Weights of a small transformer language model.
Architecture: LayerNorm before each block, no biases in attention or MLP.
Training: 811M tokens, 6188 steps.
MLP neurons of a small language model. Each row is named by its layer, matrix (up: input weights; down: output weights) and neuron, and shows model dimensions 522-585. Each number is 50 + 10 x the weight over its row's rms, rounded and kept within 0 to 99.
After each neuron's rows is what it responds to, as a language model described it from the Wikipedia text at the highest values.

L4.up2015:56 53 50 54 42 42 51 43 49 48 36 52 38 58 53 43 52 50 64 51 62 42 43 57 28 45 48 48 49 44 51 36 51 38 49 50 47 65 49 69 56 28 59 64 58 51 39 47 48 36 57 38 49 60 44 49 58 57 47 51 57 62 55 55
L4.down2015:38 40 47 45 49 39 42 31 41 47 57 34 47 50 40 48 47 54 50 33 42 51 50 59 54 63 57 40 50 59 53 63 50 50 71 57 61 60 53 07 52 46 47 35 42 55 39 48 40 57 46 41 54 61 61 39 52 47 60 58 50 37 50 53
Responds to: Mid-name word pieces

L2.up1038:44 46 63 50 61 39 61 27 49 47 37 56 44 50 43 48 78 41 53 49 49 57 34 64 55 59 44 51 63 55 38 43 54 44 58 45 60 35 61 44 32 38 55 70 58 79 67 46 57 56 48 50 42 45 62 54 64 54 37 55 46 44 44 45
L2.down1038:54 38 49 55 69 50 55 51 65 61 53 62 54 51 51 56 70 63 51 54 46 31 45 56 39 60 63 43 42 59 48 39 58 52 66 58 44 44 38 42 66 55 56 52 56 51 69 41 41 61 34 62 70 44 42 58 60 52 62 42 44 53 44 44
Responds to: Coordinating conjunctions between items

L5.up2075:41 62 45 52 64 45 60 64 34 54 59 46 59 48 42 25 67 56 52 69 55 59 56 49 46 51 32 52 30 44 67 31 60 48 41 44 45 45 57 49 43 46 41 42 46 63 37 35 49 76 60 34 32 56 50 46 42 55 54 44 39 53 65 71
L5.down2075:37 35 62 56 50 53 53 55 50 55 47 48 40 65 40 59 60 41 33 58 49 67 46 37 54 28 46 47 47 61 61 43 43 57 48 52 73 38 63 27 55 51 71 58 50 67 61 43 51 58 53 50 55 48 58 53 49 34 43 57 60 52 52 26
Responds to: Proper-name boundary tokens

L2.up3034:52 62 30 45 52 48 43 40 40 43 49 57 56 42 60 39 32 38 50 36 56 52 47 57 61 52 62 44 48 52 52 56 49 44 61 39 54 39 72 57 57 59 45 55 47 34 55 41 46 66 33 52 35 58 35 58 54 48 40 45 47 63 46 57
L2.down3034:58 42 49 47 36 38 50 50 45 39 41 47 51 47 46 54 40 61 55 40 45 57 43 42 39 62 56 55 45 53 51 55 61 48 34 50 43 47 51 46 69 29 53 59 41 49 58 47 64 46 57 56 56 53 28 53 62 45 54 46 76 44 56 41
Responds to: Mid-name word pieces

L5.up2317:47 41 59 37 38 42 52 32 50 64 71 46 58 45 63 50 58 62 55 46 39 45 51 44 49 53 49 55 55 45 61 45 53 27 48 62 66 55 55 54 75 57 52 65 51 44 59 44 58 52 49 46 15 56 43 58 57 50 53 53 72 44 49 32
L5.down2317:69 50 40 46 55 44 42 59 41 49 58 42 48 57 58 69 55 51 48 41 58 53 43 46 47 47 55 24 62 70 53 55 40 39 48 49 36 52 47 59 55 45 49 27 41 50 48 65 46 45 55 38 51 43 51 56 60 43 55 53 56 54 56 43
Responds to: Mid-word fragments, table pipes

L4.up22:31 57 60 53 42 52 55 45 44 61 62 57 54 56 53 35 48 65 46 46 36 42 49 51 48 54 42 55 55 69 46 49 67 47 38 54 41 52 63 55 62 50 39 33 39 46 50 59 61 61 55 59 35 56 49 40 41 39 48 50 56 46 43 54
L4.down22:55 56 39 50 41 61 40 47 42 55 60 48 42 55 63 64 31 51 64 58 37 55 39 58 54 42 52 53 45 41 53 52 54 45 64 49 42 59 37 52 64 54 51 54 66 61 54 43 57 56 61 63 43 56 53 54 49 56 63 49 65 69 54 46
Responds to: Noun-phrase connectors

L5.up1015:69 46 59 39 31 54 53 58 45 43 70 39 61 63 65 31 48 38 47 30 52 48 34 68 66 54 35 51 46 47 58 46 61 49 53 65 46 55 43 42 54 51 49 45 56 51 35 39 53 52 70 57 44 44 54 21 58 32 43 62 66 55 71 46
L5.down1015:36 39 63 57 37 52 45 45 48 50 44 37 70 53 33 55 61 44 63 44 36 43 33 50 40 48 69 54 58 55 51 54 47 42 46 57 63 45 44 51 52 40 58 48 41 44 37 44 44 50 31 65 56 49 50 67 48 49 35 68 42 62 50 69
Responds to: Word-start subword fragments

L2.up2561:54 53 53 45 51 53 54 27 40 36 54 63 67 52 54 54 51 56 64 56 49 32 45 53 53 35 47 40 57 32 45 36 38 48 36 51 57 63 63 57 65 63 60 47 28 49 39 50 46 42 40 58 46 38 49 44 49 34 21 45 46 35 53 44
L2.down2561:55 40 23 49 43 35 53 68 56 52 60 55 62 39 44 49 52 66 49 55 64 68 51 47 55 44 33 45 81 55 49 56 65 50 50 49 67 65 58 50 41 43 47 59 22 50 43 45 36 65 51 52 58 63 39 69 41 57 55 58 55 57 59 55
Responds to: Mid-word subword fragments